Weights of a small GPT-style language model, trained from scratch on English Wikipedia.
Size: 10 layers, width 192, 3 heads of 64 (1 for keys and values), vocabulary 2048.
Architecture: rotary positions, untied embeddings.
MLP neurons of a small language model. Each row is named by its layer, matrix (gate and up: input weights; down: output weights) and neuron, and shows model dimensions 0-127. Each number is 128 + 32 x the weight over its row's rms, rounded and kept within 0 to 255. Numbers have three digits each. A neuron's up and down rows have the sign that makes its largest values positive.
After each neuron's rows, "fires after" lists the tokens most often just before its 100 highest values on Wikipedia text that the model never trained on.

L7.gate100:139149096112068162181148116177086102122115132072082129178125075124116123109146111057176179178142197118072158106171175190104107166121128126197111117149097128102140123132112129064183140116153079142138135082136144156139118166100078071154125124118077133143091109127107093121080170139118150075055149129106094129162107087109131138097118156133201148144111115137121077116159111193058145140135
L7.up100:138162134082189124166075135132114104110127085119155203147168146096067131138120184115143121162170152120157087119112128109085184059151170136120146192129154151152075130141160105125104153133120166119148185109165151078101188133146125122131099185123175123122166098137115109137138132170108100178156164077144143105099168135042102160116144148175143129115131157168188163075124115116091139070148
L7.down100:118119130121160165153118126108083084094131132093202073186100120119109069059105194135104107158156179114150131092117172169163146137138153158099169150139079090122131133118123110131140097145094138079177127136120152096174214121088113125121139096167104092154153132092092103166125147144137100117103152157151087134068123079082168051138133137136194086113135080164127077141073149161127161125121
fires after: " ", " d", " c", " re", "\n"

L6.gate5:121132042136107141177106118185098116132166127092137087162118077131081105113183154098062104122183111100106149177095151151114102137203171114123127088124189063114155157057129147103193104149146117099160115137164148190136160121129155155135153124115123174144162139122122099135137091100153126166090130094088105098147155147157092137155138092187128106077158171106144083164133133181167120142200
L6.up5:119182149199125135184075108073145151141103152135165085143140101211092151095110111157149131068139156100155105144194113137127141090152130083149112183114153083143122117121104128135134151076141048115098124168074111152170132112146144129146162111140118096167164122144114124127105123097207155108080150108115139154144233118112103142138134141146110160113133147121150104138112161126110067145118
L6.down5:143192142106077142151097098184093143107146131141096110135102096163112176132112093131167085101142170122149067137173130073108157107074089108139131112133101137118089061081141164139163098136110107083140154101091152153082132143152164200150141106147115120091126118152123125131133134092159103098101091135182126084079142118077137138098196072134151117169098125137101114166123104128102101106133
fires after: " b", "c", " st", "st", " B", "th"

L2.gate94:160115131097110180162085153116115107104104091069112140175084115235136105167082201161088108145104151125129125145141138159107174086068125099157140120100044091126118117123116143147095106094105158098118159160133089079150036074121077125086133155141108105124116168088120150082060175127202123143116142100109130150170194106164126124111112137099104165155113095168059146154109170133164061158148
L2.up94:169063088108168148116091179128075149120146137114081116137111097192118101127128134115074125128134083128093073112174088128114100153134098140139125170084169117187140106155128127180104134086107079129098190096120099081153107081192081048163168158126110115114123129081128105087105132089160111110121115126155087181158152157151134090139171135125133125178101113148101129106087093134077122201116
L2.down94:130091123127150169105158152124068120102142101116173122171136161182124116060199120169151114074123089118090138113099118123108083176103077152116077186115128147153148070150189193180079138080181098171067091152091130132159128155153153090164140093119137141104166103123157084176149118152086122099111126085179095175186102132186112148143153166149159110153129142111169183119146131162103145137177
fires after: " ", "und", "ri", " d", "R", " Ro"

L6.gate75:125158117113067154127085088131133120147118149151177131142121076110207132080161201101118135117167156168122137130149154105090101155078156151066184177136152107093148137143203117123110098132195156110129193128165096107107156122096075168146109110115177138129132083132128168156144144067140162160143150140082088129121111113102116095148123094146174173104148122189192096106099115153107134118135
L6.up75:166073117087123177162135133081131173132118159114142103140126152135085162111119183158161187179149138103072077069109083081145133109144159115034159091187187133117128132133104131147142175185119130136173143104119147130180091103085112165143150161154110106063149069087114090110085114157120084184122094130082153103154106085134114121094119098146147122156136139114117141205086140087158141114144
L6.down75:176060122104134123127114097112122156105060143145185108164081095126137082161135112139165181108153127101109133125085159118066132121168123116122128128124070108134127143102153150140191123149129146131110087166140143114119105113157098196146105092153123132095124148122121016099079188127170135112101046104103099133129150192130132152104124088118175080084095143116144072138109123132144110180178
fires after: " po", " c", " Po", " Char", " se"

L2.gate203:137138086176128117148100141072143116139099138155134099127106096082104164107119080124129126129112139113093107091137120107142122117080097108151101132106055080150109174131128054153098150113138154140121087117182102114099095148137139082156190153151058096121225144134094158113100084125120161135184090054086202127164014139107185140103129099141142143163160117176120166143202097114094109107167
L2.up203:109151113161115151113118097094140106124126129141167169100129087118133143151126121133133156119146125188131082101105112127154160170088082150153176114101130131102128158125113111148110085105164181080091116097117090159127120200147215110122141185111074079074183156196160161116087141139119146151152043045151160098133084111116212184140209090117099116176153142127127133183144070139110119102164
L2.down203:149139107160126142109116084140093130124140142173124128116151167143095133127110108161064144093177147135084093102091085158144102142111115122125152116095108066117132209110129162134184083135128205114172109125071180151118174179130135152108083163124124132123132169090138166140146117087097103130141132118164098092104124114139119153164128086089139156179161131109144075141197090117121068125117
fires after: " M", " b", " B", "B", " bi", " Win"

L2.gate218:149139201120158140117125134094061145129108085149152087125122119168110132168103078104107191173149111176173090193094131120146125108139151150147184150170115176152134177167156125113095154102127116150111107108088132122161118090097144085109180143097174163154174086167025136159149141155123126113159122183093085080169110126103107148140106091141117203163156151133155097172162099129164141114114
L2.up218:130128049187102128148167107186147160118166133155149102139082127163158127210092127135110177156060163141096149114151101132133077133168144129161145156094119108178123088181118082068112165133158097140139125141136195088147150091106117163186129091137141135153072106080091092129160158111142101092117074128116074103142142144100126055175114152169172093142121129129131103133126142175127118103126
L2.down218:179098118063093114160123052200162126175121104096098078127079091126078120147106115103160129158093125154127134088148137121074052088173158128192136127113105163102087119174146100224150074114104172132100182121137143177118140103177155174069085111141162147117167160160134080061133069118170129152137194118167121111147102120124159186137137114173091154134138113143150123157116125127067160142105
fires after: " re", "re", "c", " co"

L2.gate82:116101156115147094121124157086101053120119158132125140146142167142072164129132118141136065095087149142132129129111141104198127180102073109105102071053071086167164114117159109139114169136162129096123177075171085095138127122151155100114113074120171148139180100094080171137149158113091144121106140118012156149154098121126132035112104139076114124167133125132140183178080137081092123109124
L2.up82:126121134145091092150167147136197059087146148075122119104134155160120189093195132164072126106113108126110106099097061123147159115112134126127126106124087122078161123101111112072138145088112110138074131109157133096157122084099162081182118057129148109172174106167111106130149106059031148079144112192132136153184145122148105107188137159105163101163138152119052168138124124132142155129163
L2.down82:140162087107087116072125148093118140121088127144204106108106030073116164124149206163146189151112089087136143136127149087114139145102125124082067155112129176145138118128146142134123145152085121148160137085103178175152130090127131135127131090154100124061149120108174110176150148129152135145061127135178073175097167127195098199124123111157124107137097145120153139117131100143129166063097
fires after: " f", " F", " se", " gr", "w", " Se"

L2.gate21:144086180102200165112135143162149057149185117138140112109131062167147093175134127093133091171126130133109121083128085161085087121111122161100087098130141115106146123134111060130082083134079101083057116069107130143087131143170134140166168125153112083129113127090156076121042088152152116092153146113103128105151132109131175134109123124166161114091157089068132124160100074091154156109108
L2.up21:192120164101091134097159137091096124141197091121148086120084097108165112081126142045123125140103102137088158069124115189140078158156179133093103132140141152122134173117149192123122139156158133164086117109123111159167122154125131149157135165115134199162163134120082072177168111141137027127112103093098164153109130118057127139121149105089081209140143123117103081091121127115121154118114
L2.down21:098186112138124116166113092132142196086180098098138105096105127105150127206164142153046163149126120095094099154107111120020109122161159139090144111162134173174124168140156148059132142134139202167115117104141134175116128105116154097111142170080148146093159076109148118117143129138127133125125079132140156157152117173109137096115107096091143141113087108109107154135101110140126075145133
fires after: " in", "gu", " or", " up", "p", " main"

L2.gate173:142093078098135173063091174160159133106136100119163139102078099151146139096120183176191080152156115171146100152118154171092149134152161100124172127166137136077057153096143082129099110133123110076106120135111108093134138042160179097138104100139105130067126130149157080099171171102169176095116152157122139168204135100151128112151153158147116086133104140091136069165129106160076175078092
L2.up173:147108143131101191096146173143136091123117131092161133122116078084130107100119097166193144102145141177176103153113112176186138205165151122132176097153145173059058151078101124101150147122136118109100156114130144103113097124124114098145115133155150119092101159074087074121199146173158101096067174151156103181139131124151131179108154139173154084202139107137117085123172063148077138106109
L2.down173:088164177127118104154129116110124095158149182202098115133185125065095163156098120093147146121096126147157080056183123214108106117134103141119115161133093095202146185108125110122160181155109131089138114143148167188119165142133135161173108162189157137189132145143090155189141146140087083129125130168117113095097141140175131100102128106165057100139146123162117120141162147091074174116173
fires after: "c", "t", "ri", "po"

L2.gate158:096114137120104141139190105142090105133198173139208179164124100138157192134129115202190089101136140078113069111148067126145124139128119111141108100133170082095106118146129158092065124164132104059086161143132201136172138174164131113126093078081131091196107148139143114082104151130071143133128136151145131144053102063155123072106139125098110122141155075147146142071109190134085095122137
L2.up158:068111115100170087142145146119065083153149155122110081117153145117111134059094120162176096118138057110086121173114054155106144143112125123135107115096130205105149061133130128084125115152084050113091186145084158146129077103132106093150136170110186097136159097217085085156179120085167155164141121147129169112135165140068079104082099062151064144146132127184142132117157119170180110158112
L2.down158:192082103105138165130175135107148165158129135168089117120070168150135103155170181124106120166157182092148146106143174123171127123113139125153100173152155173083122167175051121174125145176206183082131148129151109123090136180197068131137130073150140082146115181100140075156129146134154116127138139157066139126088114090145162155125182124115148164145122153131108137156154133130118197121116
fires after: "la", "e", "M", " K", "y", "to"

L2.gate107:103093114131173106145132116185102130144088116105145163109168133144129131103112131126110107110128143101172112130100141129099144163134150104068157117091121197175070091172128139127160143173137133109116120105128109108143149187153044171115091170146153109154173154156157204160100158172133148139164107133076099112190137136135108065107126088096125079099103101165183092164147064129119214121142
L2.up107:153112148093122080151143125136146149137094139111125086076101080133074152156081099178076138150112118120139190057154112126146170121158117173099172106123070131159124112174194143135176141160170083065156168079099091127153132109154127178130135176138165098148095167155130163161119139125144169160079043157076147076104085111181126148115123152076165118120124076123144064090143176151102120163111
L2.down107:211115121080142118172182139157129174114110158140126095133155151138086084178118147114159169151139175101176137087174155111147164133167159098124093114128114095135093112140102161107070132104140120152096150082148107134153142142176184168191128128094192106143090070165106106135141182107130090139098079078110146104130123182134178114123186120133114096097154131181118070127155120170113122157124
fires after: " the", " ", " 2", " w"

L2.gate217:165139117141119147125103106134154116141027069199116145138065072184081125138121133120092118139134124122094096182157123154089144135078168168165104120096146117113156168179143153122107151170146169100146140174142082157104045109166143111157102133115148075108081151174146094118113076157112102103147151122153114028140123083144106136111113104118145132100097119080117141157087140103097128116171
L2.up217:127135094116102102155118102081163105200092095119132118156112129126073153072084096101121116148140126076164084088120115140121184117133152109123172092159178169149110137117161120177090148124092136080106090129119093104094145156114115113212124114088093049073106146133133114101114090139103120097140172183154103068150127097090128108156152105101091164151146136039124136181086146095115114082161
L2.down217:147095126158128187089091146157107202136057140140104195078100111098160136145148156142122107169097165130112147150137141120154133162140145148179154147142190177126107112150149073065109130152110181136181076146067126215075112190119118099160109125149143135132078146173076166144122158133113100136141165129110118106111102119129063181083115113111189117171098119069151126087104134162140116151130
fires after: " ", " (", " In", " Jan"

L2.gate91:132091125127134141156125102161076135138084071099131106097129090194090089145152162184077129148132064112147084132113148153092107146111124083115184114119104106108163122168182154140139079073092097111159108140123112107101105142128168095095138074078114154158175115141172115151068191186175106109080146115061113128122147148101179094107131134127108075191107105149152110168149144136131114074129
L2.up91:135112128157114145158083086118075102103143044145118130079123125144115078195090161140137170118182133142110184109163168117151059119138139143099168142145169150085133149149123124114145035074137120106132069152134088114121066102121117083102082140129124117123121142121135134208153118141194110139123124150157134134139179140133105078161147133119114087138132104086099070146104145151103161148140
L2.down91:160155114149105100090152122142110113130195123179169109118100164072154114133115152117099131123112173114065126104118183148188145074121135158110157127149174155163124115128146112141105146135140096101123163133072116117141096120082120166168136117133119118169159102143144112115160081114135130173135083110117110161200144043107072194089130069102172092127166135038073178132095146136113156171158
fires after: "re", "oc", "fe", " lo", "c", "ri"

L7.gate211:089140154162170111087173067125098153163159086132117151188116121165187149142143068121119150127134093121185091113153108144126090094184154108166153132106158185129098118137124160144188107141170216150085100129115165132140113111080111175173116136120198113129092124115185122146148109110117146140113101159099103112112118117081076187149158068162108164112089098089168113174101132089092086123132
L7.up211:144158088107183182167132121133188122150126109117093138114133112138119141171146111157110087095099080151110154128053075102184122127156110164129127111063158139142180137147112094157156140127111127120118061126101075154130129065159111106126127141104157174173104166118143154117149111141092127135094108108149076146167169128063115136139158116149151149095123151107090115141199170114166146127130
L7.down211:154067128146109135153116122125101165112183123029104174088078083142153117124172144131128080175133150087110101141151110132118107114139156109141102080130169143161123148198139118085140131145140142115150130146079115127116159115119120174114131141097183179141109165118143153124098135118098145146147130115135051120191127169053125148125174107117189158095105132113064171096161111138133080181095
fires after: " ", "c", "p", " comp", " re"

L6.gate151:150102133119152124086109130108053106114145141135151129157133093080119039204150131074181096159131149105097084115101112097188090149120121096115206170166138065182185098060110139165149087101121084058125133161103221114146072132100134142134094119075118081123117111171106077101155138125111103139150134125152153115156164109121107128113123136063080129129144114138103149118173139124148171086176
L6.up151:155063157104117101119137101147148161085174152149183097119188175101207160157142121158158173141195125129148113149152109132106159203144102124158135126120148138175160188130150118102095139128207143126066092111137168173115078136134118106127087151116118134215062143172118140148176153093161128121127093085203140079132091149157162147103130151165148171197171133156149196147116121186100108152127
L6.down151:128133097120111110127189085117163130187130132123154107117116060089156118109095165140184133077161152079123143131149091139146144126119115085122163168068110111107130086138172141188141102132130084147129066064105068104147161121098092188096158166181120169136098172175118176141101126138140143151141120167083154148117077138145131151136082093233083137124089146109151171101132139128179115120100
fires after: "gra", "it", "g", "n", "ho", " gr"

L6.gate183:181122092155124140125169164106131171142159123160119189163127162108140078201146106158145157085115090074164122099127126099072083153096141112144127067136151131151150097160122085107097130143126116083158148094156144092120147149130118140093068070120121137154051068062091126132108074150073071108110091186091143122100115153134174137144184161145137177102086140129057167151108143119135134146163
L6.up183:115124084124165112059127149077110050145082122148217138171101163132115117058094172132171183250106110090094076155142184141080087124113127128124127158161128114131091136081108144100172164122136167136086098124135122125107110128151158054110097164160113111051104118112112132111119117159088081185136152135096102124142126057168065118127119111148132145174147109164109134088102102171146044084092
L6.down183:153154154082124142156033122132156138130117114203147098169179146170132144117119141166128121167097140130074101119115112116161138067166195130104140150085175093128134144107153122150103143174123131150174111163129130117158114138168123082099125142165118118132086049138115162063121132125105088138145146147143132202194103100193100139091140135068145137120125121117066132142082163110125071119125
fires after: " ", "==", ".", "-"

L6.gate63:148128125134138151151096109072125123201181167148109086172198095101124117109112128125109087173094164111168023169151134115108113062165124140103128096111068151115141101085163133085150095135167111162130093137141114185147152119055093156075106139171080147140175166115107128110133120164088179131132113079087121126156140113162090108145132126151169103158005128104148156142128132063143089108063
L6.up63:122175089196091167085114129160166146140153178187085108114097141142149095129143152114188139132140135092106132130105097140096090105152124209097104139168151142140076168118153184168144154158165133175179141060145095087152124155104112096084146135129135118180147080178106098100137074164123089093102104127192096164144109116183158139099114120183101082129142146117106136134140157122161113172120
L6.down63:140153090097044153166099164116148119088144101167179110094154149091096165106120085159124098172159120129103200139144119152166119144121158138115056093092092167174125153102182123159151079142149093156117098063115148099081072111138125112172122110096113149149070065129065137129117150118108120103151121127162144148106077122114138123089101121153078117110165107072117131170068178139148131146088
fires after: " re", "78", "ha", " Re", "a", "day"

L2.gate52:096077132154126123159147133138137172155120130163145137182123113198119155152182122072101069170085107123142168163061067136139117137108093185145086130088118100073095130135137076131097112106063104188162104125178084172041130121081177128115142143144106149091120099145137102120069144122103144074143135102174089109097148172104093104174077148155066097086138110146201100114136138128139135147122
L2.up52:123090153143104102115151128185132179154084109186144115136086079193093179106138135095111117168165158104125154117086101151128109137108188113156154114066133102149085148037078093083097126141195105156149103106137137167154107159083157162114136142144140134117071119189137127110102148128103139079119167109131139147165114183116140193097152096163127135127106124109175098151099196159154096132099
L2.down52:105070091091113122138174166149093119130084107182171104129133113207125110158160142147138073122117106124122113150056116108104143116149132140115109194152141094121152156073067118114135108128186110141141143166132089171159101172103134198125191138160135151130143169156116153126131137096170098131135175121121162131076100154113093132075174082123129127053142113135145140083087158170140091103153
fires after: " ", " Al", " st", "B", " in"

L2.gate60:156135129142126130119189204185137098094140079050150159119067147147115139150179157124090129119083131110132072080172110151078122099150135112154152091144088086139097105171109138083144143156147129116138151102087205144212165094140152126148138145159107156144137163159175241133112107145137109108121133145151075117116104123148146151155047157076094154146140086202081123137182114080161192128173
L2.up60:156199073167208128163156129165112119130127124130177114091169124146163081091173122075157098129124175184115113063116148137158142130138172109130186140145130195089114098113106110099182110096122114086184164118156142128058091132126132124089152130153111135149166080192141158105119086114081167135092197083127118122137103177168131175132137153156105113114154106180155124132152119205128093149098
L2.down60:146135087179076108166152140102076187113115151185142136196130092152114139122108126114103158173145133134136114137151110087135151162147158098107143151123178119093135152126140066162144207138161139139176122173108143172114094127147153194160152116101162134147124165107118181158105138121149141177197163112150068094139143106111085128127070112104135156130168190120145127160144134068074056200171
fires after: "it", "c", " st", " St", "G", "ã"

L2.gate121:107091131144055124074106069142126085150134132077157136102153053110135143104148166046100123147176123135135094170130129167097125147098067130076141114144184171095081090122166160068117087112146137086119189118102167105145116175079079117143138076101147128114096176198142129161135144086137163148178147095185187084112128166167092121085095151121106148145162091086136126143133116101225142145135
L2.up121:100103107119116143082125112189107043136124143134144100071158109098155124129110161109086140166139136169131105063120182150153215079096076072115142129169146084138124174146155184100110120107170138136093164104120155116107082162122113180153179038119156131140112187159156109121176129139113125138181151073118130145147087144129099124069159178123112130230156084129125132147131147138124166146165
L2.down121:183104123139169169074163163095151132138160124112124112134120119106117063107120180151185143128097145152185148090142124098134176119196081099108125156156171137120164154125143101178202143137165191122156100109158101095159097098140089150071145158108103128159156106103141154160199151129177184078106183123125063159128082088097140093162158156147083104125103188143148141129118095104150091145141
fires after: "la", "y", "c", " La", "wa", "ta"

L2.gate0:146120141206190093171138141185110057113133131090143099092181125160101125144125157126141167082110144114097101122099143092128039108166099191093155139140111154118150099148124116129156110094123090134173167131142104130153144136133095149193157126170118129191209152173129155133119144178136155086058061122127117145119147143142161108127128157138116139099107146134100155155162082149102134103184
L2.up0:130131153137119149120138196133095136152193167151069122088177091091099167150058115152120099079129143077113073106098157102125013068141123114087183129176085120104100158141154140095126105121130115109131092120151107131125115145094142093143098140129156100130203119108134177157182140156174136025119117134139086140115142112135121112118159149169103175138117127127169141123110095124123098110118
L2.down0:154082100158105182162116137185138119165100100123150082163173158130192124144174104138095146111054147153118094079126171098117151160172077107155173126124149123166125137056059083164119165097121204097088139133105125149160144178150163108111182161129077095158105125105108112098096111071089117171125138159108128139137126143158143129151110118080097137135159079105128127095115133058091138083067
fires after: " be", " a", " re", " Re", "us", " Ma"

L2.gate22:132103088067085121144086150095180137114119102182090126101109116100127136177141121064128085112164079164141168152117047125184144112156095084122197126129105091186061131132134054102107166132160128118115103173166123149134152102172137116155102114182132175177111094129159167119124143109097128103074123150129113133121085144152151118195133118122095110102150073169129089126097104098092141158108
L2.up22:149114125107127168111110150059146128168164087133115124128103094054148094120145203102082086156132136149131133106070076133156146117082133109147186144166163111155100156117128113091087130127145107049115041196155162080119112099194181169170136112152106173139122129120098143095111100124068159086090126101161076126188120124143138125131082116061123112118132096144109109131117135066108068117161
L2.down22:082143111118116146148087145107163138095125157115059152027160134166133128104085101113107085119164131067129151133184110151124134177137206138156151152167139130166129188115147124124123160113128057109155127103089162101163142128145124166121120134162136174058095156137115127093109115083142104125083164110167197131193133074068145178102068139152079135138109136182118126154136130084078152110095
fires after: " O", " out", " Car", " Vi", " vi", " Mar"

L2.gate199:108112106148140168106053078139069123138154163101152071058096085074120124115136117135114096151149115105176090148148131159072146143125166113131154100123124152139108056117112120132135127088139108165086109058167104135131093065137174175109128077164170131136098159124136142114064125137078132170189118133152046199148076111097106062125126149138107141153178145092133087131133057094218091138138
L2.up199:133112120134186142160132073093108097148123173078148158156162127154100119139163131118223097129117163114110092105132088070089118086118144137146145160183192071123117121085140140096097120094137123095165120103107106109093103090198127089159123099080125112167122127138138165157116157091158132139049174118128112169204146090107161102125138139096165126125193150109074136117167181085094135070135
L2.down199:211121157091150169147196131147078072135164139128106134149100138181098131185149142113098126145118068122127145073187141151116163100089160151129114109112134143178159073108149172129157148174163138209147057125134087121133161124156131140131094065093108149151131127136167097160139128113136087120170122136137174144101065087100122137179129190110184157094128038128158092172192101105108123162133
fires after: " C", " T", "M", " M", " F", " A"

L2.gate219:063083137119137153147146120133160117177093084129140168102153168102152164092106137116109096167147143103136177135096115118083159116123122104116141112121121121157044165134099168142154115138177169131147116176144146110141210106094066151094185114092115134178107160132129135151063082128156088150148108134145111097121114129147100142149159108085069165119161080154125138140107086086093094111169
L2.up219:119117137087108134100089120073131128188082130135071098149116170090141184134073099108158145133152116072087166176140152131173143107106127073102143124112079103122158101097138088115144068125128157125188101142098145127131142172123115195096158161163125058128111141136172187186118140101094080050113164105105063100177158106133117072098133101127099088147120105133109082128122087174087149112124
L2.down219:159059143107199160055079105150153088099170048167096175094119122161118091129122112152068072125149121104160149153143156155130120133083160116125152130059138135103137134052134094108157101174182182129169082113107136162142144149108124140165136098167107090120120200141138077062109120145100111132133159146136156141142126113140085118112116094140104181094133131137178122110143094089122148170200
fires after: "s", " the", " a", "com", " An", " The"

L2.gate182:119137150103083077169133086102109109213111108096122116215178135166131065147102084110154096124165166103184076104096148124129117140083098127132135063101144082107161093080136115124099135187143116122121163133108089090091141128104092175099146128107148168133167154128186117143186122090153099121118163152084163147154104177087154151122104135124099143139062092098115126166154049114165144177090
L2.up182:176115143139106135103161122090162088167130108099113121194123111134090137111093095130114134069148171136137117083097130115070120128034091154140147126060110129064114101147125113161134153188106134112130125146109085127118178112129176155163146091147172188157156127097188134145052116133185135101103107149094155164180110200112168156072142173135130105071069127153118146109124073075097105175108
L2.down182:145072175155129112178110108102118177140144144100133190202105177137162134167123100139153157115177205124123088128068166118104134099112115117102130162011165166120112123120114112090050102160105076100098111126102116114132147135123183190154165085144120185129168113145128099103126146057161099109157147185109098137095130144082171127148119121124148069132085125143131138098081155122121130153161
fires after: " an", " the", " a", " F", " S", " se"

L2.gate113:163087139123147112111146121179147112164117093137200129099152118210078089172081107173118233146153104085126153132126207160066077131088145119136184166149134194129139132129139081116100115172122159131098148180132152147143212063152122105131174086136158168095098156202131129124100202099104132152142152129141094125150160169102129108126089114117119110088104137127118097157143111138101107143184
L2.up113:130065122138153144127135131145147087165142124132121136074089150155136080157083153095164176134143108132169161158162218104083074188079094139167144145117114145117155159138078131143097110121129154092089096164119103198117126116115173097161088120116112124144116150173187156153066144118113191139108165124170082144143136157151129080150105150139136080138131234104098114111131093155078110133090
L2.down113:176088176159106150086115176113211099178114076131125106112088147070112144164114174089106118062106135116106185161125103128150130100157103165185114119167081125149126147146103088068125147108147084102157122132128095118102143068142197116131089152164149143134128140085210175157069105117117190117139188129106108133198144124130073101089168115154131102168140115121147115161153147116080155136167
fires after: " ", ".", " G", " di", " Di", " ("

L7.gate213:117089142081111127178184112109123093157143112099083145127097120126045135128121150148161143173078173087167137121111093147172112090104139153185121142110129132060147132141143131147144128135068126116059125072125079053121136111156131108114151144117110136112118093147063139097086184147144116135141155148174033135155143099094164195192119185185164104148111063148128174083145138111138172111153
L7.up213:168113094112116149179118130130171148129048117127118110147081111103053109136145105128144112146154155143125173168165129201186081081145169221157115194152072137115143158138149089163131115164140179080158100059177120134103129132091143116151097168167173123148097112138127197107151122136124086172121163138100150143114083074120162068136145098108116133075120103071158125112170136123137079098065
L7.down213:116171063140153137153096159152166155159098158174120107142093127125118086098092162103137118124195108182139148126134126144108178180096107155134111168155079137063168129124105041136086147165124158091185128114150091087111099120093143130157099041112138127130082104125073087127129122123172084084121122163149121138126126103109129187149105120097134103145139179121159076073156113104124150091087
fires after: " ", " d", "d", " in"

L7.gate250:068087138179137174166070115103125117075098126134063089143076088116137095126129115092102169181153114079087121139181091089108160156152113153126126151127132164119108140118139100145139129130186100095089093167203075106142136086152164099131114100121094177111110075080094121149082127140095120091105150122163096155137161160096129126097068161136095148141205114185122089160132160118098150106112
L7.up250:104095112170137142084167163145104113139171103164213091199116133140125160159158182132130153190062138152145057158155139156123130111141121118123103120149124038125123135136119174090063087133131136145118113124128197111154127121144165118183122159117178146122082167090195127110151136131200105135168118141100138171140091139141107132147121118124124162119162091170174120094161140074101045119116
L7.down250:126117120132066177116172122202149127162131150091160111119132122164136141146076162125118169173161186156162125134156119141168118135107133134038087181109137159084104126082117064109051148105104146131119103101130141186177109067149130192140106112140125142142053139117130156095128110113141127108115162154054095113117133160110119120169159125095131093099116123162119144114173122108169101106157
fires after: " C", "st", "c", "g", " st", " c"

L2.gate224:140110105127148197098111106203143141158093069112111080091133128110113089145117120100160129103119093051128094082133126065100079124118138090062128193099100122144111097137134112128087169119099091147077103140184141104121150147077095147135102120138104091149121112164154122128132097110152137089137115178077085190107117133173095129078090163097138119184082106074154129177062129119109133057134
L2.up224:131124097098147102175149117171178153142139122090203086124125135146121125109148187139138101133166108159142166055125131072111157100134110121135167158122123137145138026149107094139082077137116101131126067113119171110100115144134145136147123134074102129177085126124141109127158195150102121117106112127139116141098122090118138128089151134129126123153108133162116119133099163134126167114138
L2.down224:157090140089083093195186069165137140089097095139124135129166096108089133158132126159100133156151148083139117117137112157124129161165104167127099060133161130139146139145138125134122085122077105117155134151098170101090143208160133195152151149092204121149144126099116153072105139152165114094109072125183137136138126121180103121161143143173113119153122131108162126152175077091160186140162
fires after: " ", "W", "iv", "us", " S", "p"

L6.gate177:129169139127112145054076090123100094138107115178145144124143157119177114077104165125152144156153159112124151128187166122106122084105133116101146151201080159116084114090137131134088151119165091115102102118121115066085127112134012142125155133150228142053127172119111176104182146130133105114170182069192170120152118089125130121122083111125145112117172060128169131111158086123150192076107
L6.up177:112148125147087151113100129102131108086104100130131148150092152117161106156077077133116127124148167079131146148101134181148169133113105150101118184070083112160173162201111177087140109070134127125110128139086139130143104146118122131115193167189217109099137117058060134129116080140155076130170179146159133167190114133113159109136144143165077176133149169096110099122086073144104162110138
L6.down177:074156144123104138104065115119155117099124122168175158144107164209166121103089146145150169122208158128163111104100163085052117108140115141086094130158096164122082149048065098174143151140098077129162110070139123124107118099100072139090141172157136118064114114105114181139170114133165136146116169098170150130102144141117108107092149086138134106148130175117144109141167086093131170132134
fires after: " the", " an", "s", " to", " his"

L2.gate61:144158121164147135137143155117118109170122128102131071116161129156134142171108128140184099092149099105124136141117111148145132131147157113105148088111116119150194172054123117117140122132128138060081138131107120115092129093140196091122136069120139098106108108115060180089101090059113132141112130097070130141089066168127178186103163065125150095175179189152099212190161091154148133163143
L2.up61:090111072142130154134130098128173118124154147124087111108109113159110133134126132080155091109132098070085084123065049156147101132151115160108115149114165111113160091118120091099109127144101128099104166132121138051111140138151160079150149178171144120065129095084063141196130120087103173072182122118048166137112139161136095179131057095158131148124165114186125147148169174165145180160157
L2.down61:160156109132200079087093140144079202120118201150127146086125086176077177115171148173133131137117139122168141097164134172116149144155141145128121175148149114142115122126109154087143103157115146164139164104102167132097113121143110125196199099073168143152106101099126120160121195154089126123105137146165149082105092083120157084112163119059148126135130132100111118124133158091138152111139
fires after: " M", " F", "th", " m", " Th"

L2.gate33:102137111093164142143112077101097093151208132095104136149120115193146088164081152107115099101146093146104098146090135137082134098118140152139098154076161127140096142155147121151093135059096110210136129153149112085162097099108122125082098093136114119154175191171091160207134113049144130081147107178087112128168137128193120103114148107150121124052132171124155157122176170151121129155164
L2.up33:042122060133130121108113162083199123109115125109145156161087082141157168219144091120139125118115083081064087216117107136157129156113147116104152134102114137133140112158095101124153134128082137085111090191150122084128110095154099113118128139119123124090173134160132137145129105149141149167117105099100109159115133192118138119109148139131158164092142122136130080104147138141140083191189
L2.down33:170126230076126164124185127170124154106167137151105133151151151106152117089106128081128149148074134187184190107120094151098106167133119114125164086177139158073145157110121073184148158087134168141099101094100123126155122110126096104117123169111154118159139127081143172077082091077138120177126174141096126127079154107106079114127115105081133090207077132098051157101093114138118141100116
fires after: "hi", " Po", " po", " V", "gu"